Weights of a small transformer language model.
Size: 15 layers, width 640, 5 heads of 128 (1 for keys and values), MLP 2560 squared ReLU, vocabulary 8192, 69.2M parameters.
Architecture: RMSNorm before each block, rotary positions, no biases in attention or MLP.
Training: 901M tokens, 6872 steps.
MLP neurons of a small language model. Each row is named by its layer, matrix (down: output weights) and neuron, and shows model dimensions 506-569. Each number is 200 + 20 x the weight over its row's rms, rounded and kept within 0 to 999.
After each neuron's rows is what it responds to, as a language model described it from the Wikipedia text at the highest values.

L3.down1478,197,219,187,182,227,183,167,176,187,204,224,176,190,227,184,190,203,199,185,190,208,197,159,228,234,214,186,211,193,164,189,186,192,221,169,185,179,203,217,215,216,207,193,229,212,166,215,219,197,221,220,170,156,189,192,186,201,192,187,198,176,185,213,184
Description: Second word-piece right after a short capitalized start, completing names or headings such as He|ad, She|ik|h, Sho|t put; occasionally plain words such as of, wife.

L12.down359,202,256,183,176,224,199,193,190,218,187,215,190,188,198,193,228,219,196,191,252,206,190,215,170,159,201,228,228,210,225,216,176,188,190,166,200,213,195,196,157,184,198,197,223,233,207,188,259,199,219,192,221,192,193,210,214,213,221,191,188,196,195,237,234
Description: Subword pieces inside rare or foreign proper names of people and places, such as Mal-ie-k, Oua-ro, El Al-ame-in, Neosh-o.

L12.down903,182,211,158,217,195,210,221,187,229,200,247,173,190,193,202,185,176,210,201,178,236,176,180,199,189,202,195,206,211,193,227,211,233,193,193,240,186,192,214,230,189,203,179,227,211,227,224,210,198,207,186,208,184,196,186,218,226,224,196,237,181,210,201,172
Description: Early word pieces inside multi-token proper names, such as Har(old), Ru-t(land), Hu(yton), Bir(mingham); also pipe separators between numbers in wiki tables.

L3.down1961,241,190,243,237,179,180,178,178,211,226,197,159,176,183,222,170,198,215,185,218,201,216,216,196,202,207,182,167,200,186,222,235,216,214,206,199,240,199,233,253,181,216,198,214,196,180,212,223,218,208,237,215,161,189,195,210,205,189,168,203,235,167,206,206
Description: Final tokens completing place or institution names, or words right after them: School of, High School, law school, New York City, Minneapolis, Middlebury College.

L12.down2027,207,215,209,194,197,193,194,185,189,182,153,184,198,227,197,169,180,190,201,173,154,193,167,196,204,193,215,219,234,225,231,215,194,204,210,199,197,256,202,208,202,223,185,192,219,205,177,199,204,169,183,204,145,216,220,191,198,224,205,186,188,180,224,200
Description: Word pieces inside or starting non-English place, person and organization names, often in lists or tables, such as Tang-sha-n, Komaza-wa, Ky-oto.

L3.down240,202,204,188,166,214,186,183,222,199,190,193,180,174,209,220,192,171,172,192,221,208,198,209,192,223,200,190,213,201,202,194,222,198,195,188,174,148,205,207,231,180,189,204,194,205,197,176,184,186,169,194,206,202,224,221,197,183,204,197,211,215,205,214,148
Description: First = of a wiki section heading after a paragraph break, e.g. ==History==, ==Club career==; also line breaks ending table rows or paragraphs.

L5.down2454,177,165,217,222,219,177,202,203,222,211,184,220,171,189,226,188,186,199,173,203,183,225,204,213,203,193,193,205,192,219,191,223,213,170,209,223,199,224,228,188,195,202,166,150,201,168,184,208,210,195,176,188,206,179,190,208,228,223,211,192,192,248,230,171
Description: Mainly part as a word or word start (partially, particularly, party), River in river names (Housatonic River), and mid-word pieces like ef in coefficient.

L3.down1395,225,221,192,187,174,182,183,195,217,201,229,198,212,209,174,206,197,204,209,224,202,190,185,182,177,190,174,237,160,213,242,215,191,183,169,218,203,208,229,205,192,166,201,212,181,199,197,212,195,198,207,215,209,181,221,173,188,229,211,211,206,187,204,199
Description: The last token of a city, state or country name, often a split fragment (Belfa-st, Bucha-rest) or second word (New York, Los Angeles).

L12.down2023,175,162,229,188,203,213,214,218,206,188,232,194,167,194,208,216,190,208,180,195,167,172,191,182,187,174,214,162,214,210,238,219,208,167,194,211,164,209,202,177,208,214,221,203,189,217,178,213,206,240,223,226,198,200,207,182,188,214,185,224,210,224,192,206
Description: Nouns that head a following of-phrase of membership or quantity, such as part, half, all, hundreds, number, often after was or a.

L5.down300,204,245,239,188,196,212,171,197,201,215,228,203,216,209,177,213,200,186,244,204,191,194,150,204,234,217,209,186,196,181,217,236,214,214,191,237,234,239,228,208,210,186,184,200,216,184,230,170,136,214,187,142,213,221,169,205,195,192,215,240,219,200,184,181
Description: Word right after "the", "a" or "on" that opens a time or "X of" phrase, such as mid-(1970s), early, the fall of, the rank of, form of; also dash bullets starting list lines.

L12.down1031,206,153,206,182,203,201,223,194,208,177,249,175,218,198,145,187,204,180,172,198,171,190,198,203,164,190,221,231,189,205,177,164,236,178,218,187,185,212,202,195,205,222,187,178,188,217,215,190,177,162,201,191,201,174,196,201,203,197,166,197,221,187,202,226
Description: Nouns that open a multiword name or table column, such as World (War), Battle (of), Team, Year, Date; also words like records and events after "the".

L3.down2108,207,216,195,182,192,199,200,180,185,165,192,182,214,207,171,185,192,201,184,182,208,203,185,197,199,179,237,191,184,209,219,211,205,206,221,207,192,194,218,205,217,197,196,200,168,211,189,218,197,186,240,183,182,283,210,208,245,204,184,193,231,204,186,201
Description: Short subword pieces inside words split into several tokens, mostly foreign personal names and places, e.g. Bhatna-gar, Ha-ji-yev, Java-id, Waka-ba.

L12.down1388,178,199,230,201,190,208,213,177,210,169,191,221,211,211,205,213,197,192,202,214,220,156,217,185,212,203,178,211,178,194,218,234,210,246,180,181,208,234,203,196,187,157,192,193,206,206,196,160,176,202,173,162,206,201,198,210,174,186,196,205,170,183,193,180
Description: Word-initial "L"/"l" pieces starting a split word, often after a parenthesis or paragraph break, as in London, Lift, Liverpool; weaker on other mid-word fragments like OC, Su-pp-ort.

L5.down1450,177,212,219,174,176,205,193,190,226,205,223,226,224,182,169,201,195,198,160,209,192,188,200,188,213,190,200,204,182,193,201,208,198,221,181,228,225,213,193,165,200,216,184,195,168,212,167,193,191,171,203,206,214,187,185,207,201,158,199,215,163,166,204,208
Description: Tokens inside phrases about earning degrees or receiving awards in biographies, such as honor(ary), a Doctor(ate), presented with, e(arn)ing.

L12.down1234,198,187,212,202,211,196,236,169,179,216,186,196,215,192,216,182,187,200,196,225,179,219,175,192,201,172,209,196,187,187,124,209,198,205,198,178,173,236,203,215,185,202,159,208,205,202,197,182,218,209,223,220,215,195,192,186,213,240,189,212,223,189,199,183
Description: Tokens after which the word or compound continues: compound hyphens (first-class, five-member), opening pieces of foreign names (Mus-harraf, Ash-raful), and pipes or signs in sports tables.

L5.down137,192,185,203,213,196,163,178,222,191,219,207,237,202,216,168,197,206,209,226,221,192,197,195,195,173,193,220,182,190,200,206,188,197,205,223,197,193,213,197,167,178,198,211,207,199,183,211,182,184,196,206,206,182,190,183,202,199,175,214,195,222,193,204,223
Description: Opening parenthesis after a multiword organization name, and capital letters inside the acronym that follows, as in (NIH), (PLA), (FMOs).

L5.down422,207,196,225,231,219,204,199,213,180,231,197,237,204,201,208,213,193,202,187,169,222,199,184,221,172,188,234,170,174,221,218,236,202,207,205,174,214,194,202,214,195,221,173,213,206,197,178,201,246,228,203,183,211,204,235,225,171,196,214,191,215,205,192,160
Description: Interior word pieces inside non-English proper names, mostly Arabic, Azerbaijani and South Asian Muslim names, such as Ha-ji-yev, Musta-fa, Ham-ad.

L3.down1272,226,182,230,204,194,225,199,170,216,219,206,200,226,184,195,196,218,210,170,235,168,196,210,209,185,231,199,172,203,217,224,188,212,201,199,209,184,203,202,227,174,211,206,219,190,180,182,196,201,175,208,189,215,196,225,180,219,212,217,191,200,228,234,217
Description: Tokens inside time references just before a year or date completes, such as "by mid", "the end", "latter half of", "February 1"; also numbers in tables.

L12.down1631,244,184,206,190,193,205,218,174,197,220,228,176,201,187,209,212,203,226,176,181,203,221,173,195,235,206,205,211,214,141,229,216,220,194,176,194,177,195,188,181,196,223,237,190,194,173,190,203,225,237,162,211,171,188,173,198,215,213,196,201,174,208,185,199
Description: Modifier words or word pieces opening a noun compound before its head, e.g. upper secondary school, law school, jazz fusion, medical corporation; also "=" at headings.

L3.down2461,174,203,176,212,203,235,203,176,185,224,235,214,185,201,210,188,186,162,211,196,206,214,171,197,161,183,232,166,214,178,215,203,169,202,206,191,152,220,175,180,198,209,163,220,200,145,196,210,231,146,231,186,186,205,192,206,229,150,221,226,189,221,188,220
Description: Hyphens and en dashes joining two numbers or words, mostly in ranges of pages, years, scores and sizes, such as 589–612, 2007–08, 15-19.5, sixteenth-century.

L3.down915,215,224,213,200,206,152,193,213,221,221,215,181,187,219,212,202,205,191,207,205,209,209,175,207,141,186,192,186,237,198,175,204,221,193,213,204,175,207,192,188,226,164,200,204,204,190,221,179,179,129,222,181,197,184,201,199,203,194,203,185,213,195,203,167
Description: The first "=" of a wiki section heading after a blank line, as in ==History==, and line breaks beginning new table rows or list items.

L3.down2161,177,193,197,223,160,216,212,217,250,208,183,157,211,195,223,207,205,171,190,195,234,230,157,162,201,177,203,185,206,257,171,219,182,181,184,259,224,235,232,185,178,205,191,208,188,185,194,229,217,199,199,202,197,196,183,198,219,192,190,240,203,187,182,194
Description: Words naming an institution or sector, often completing a name, such as U.S. Navy, Red Cross, Marine Corps, military, public, medical, plus adjective endings (Legal, Cultural).

L12.down880,197,146,196,221,194,158,193,185,229,198,184,183,187,158,206,161,215,196,227,205,201,233,220,200,214,215,200,186,214,182,203,182,195,202,166,175,192,177,180,201,199,223,191,182,234,193,200,189,176,246,205,187,206,193,221,206,165,199,212,207,183,203,169,255
Description: The first = of Wikipedia section headings after a blank line, newlines in tables, and the first piece of split place names (Bel-grade, Ul-san, Van-couver).

L5.down1904,170,205,216,221,204,195,168,232,204,221,187,209,211,196,201,218,208,197,189,197,199,199,193,198,206,184,182,197,182,212,223,219,194,175,192,220,219,201,204,207,196,172,191,190,178,214,179,184,180,195,189,211,182,205,194,199,182,190,152,217,193,185,204,180
Description: Word-internal pieces, often vowel-ending like -ina, -o, -alia, inside foreign first names (Ir-ina, Dark-o, Pol-ina), less often in words like st-ora-ge or Limi-ta-tions.

L5.down1662,201,197,200,232,215,190,226,211,203,226,214,183,215,161,201,155,223,168,193,183,191,207,231,219,201,177,201,174,216,211,219,224,193,223,197,191,192,168,206,234,199,185,200,186,189,171,200,194,171,208,206,187,158,191,206,181,188,203,178,191,194,209,196,194
Description: Mid-word pieces of Japanese personal and place names, e.g. Shige-hi-ro, Yasuh-iro, Takamats-u, and weaker cases in other foreign names like Har-ikrishna.

L12.down164,158,196,179,205,213,224,205,161,192,213,222,190,208,176,220,191,192,191,181,215,210,206,182,186,211,190,222,182,202,159,209,221,198,216,197,158,213,173,150,211,217,190,195,163,192,193,201,229,208,183,171,192,237,181,222,172,203,147,182,225,229,224,236,179
Description: Mostly word-piece fragments at the start or middle of a word, often in tables and lists, such as Sho-t put, Us-t-Kut, cap-able and Ku-ma-moto; also "Total" in area infoboxes.

L5.down2263,155,248,216,227,209,204,165,216,195,226,240,201,232,197,198,213,190,214,185,206,212,203,165,181,183,197,208,185,184,219,181,185,174,234,174,190,221,212,190,211,205,215,203,243,184,177,222,228,233,227,198,198,156,196,221,223,215,197,220,218,227,205,209,218
Description: Middle subword pieces inside split proper names of people and places, such as Is-ma-il, Is-ta-nbul, Josh-ua, plus initials' periods (S.A., Javaid I.).

L5.down2335,190,186,178,188,187,204,173,182,200,223,189,193,229,203,232,181,203,232,195,204,199,195,151,198,228,230,204,192,156,210,186,203,264,246,194,197,200,189,186,246,211,171,170,217,197,193,177,200,170,181,205,228,193,169,228,195,243,185,232,229,185,204,205,215
Description: Word-final pieces and connecting words inside multi-word proper names of institutions, offices, awards and events, e.g. Sanitar-y Authority, Transport-ation Commission, Director of.

L12.down1654,202,223,206,219,190,178,191,205,197,195,194,164,173,188,227,235,205,207,189,207,195,234,208,208,222,193,173,176,238,217,206,210,187,184,191,210,210,189,203,174,194,176,235,193,223,192,221,152,184,211,210,228,152,191,158,222,186,231,191,192,216,159,233,166
Description: First halves of compounds or set phrases whose ending is predictable, especially "mid" (mid-1980s, midshipman, mid-size), Good(bye), Special effects.

L3.down677,201,164,187,175,199,204,189,203,177,224,195,206,210,201,226,155,205,223,192,205,209,229,182,198,224,209,180,195,202,214,187,209,207,177,231,176,180,183,163,178,207,245,222,204,206,176,189,230,195,212,184,203,146,185,199,208,201,183,223,189,178,198,204,212
Description: Row-opening pipes in footballer career-statistics tables, the/his/for in sports careers (made his debut, signed for), and mid-word pieces starting new lines (Blue, Due).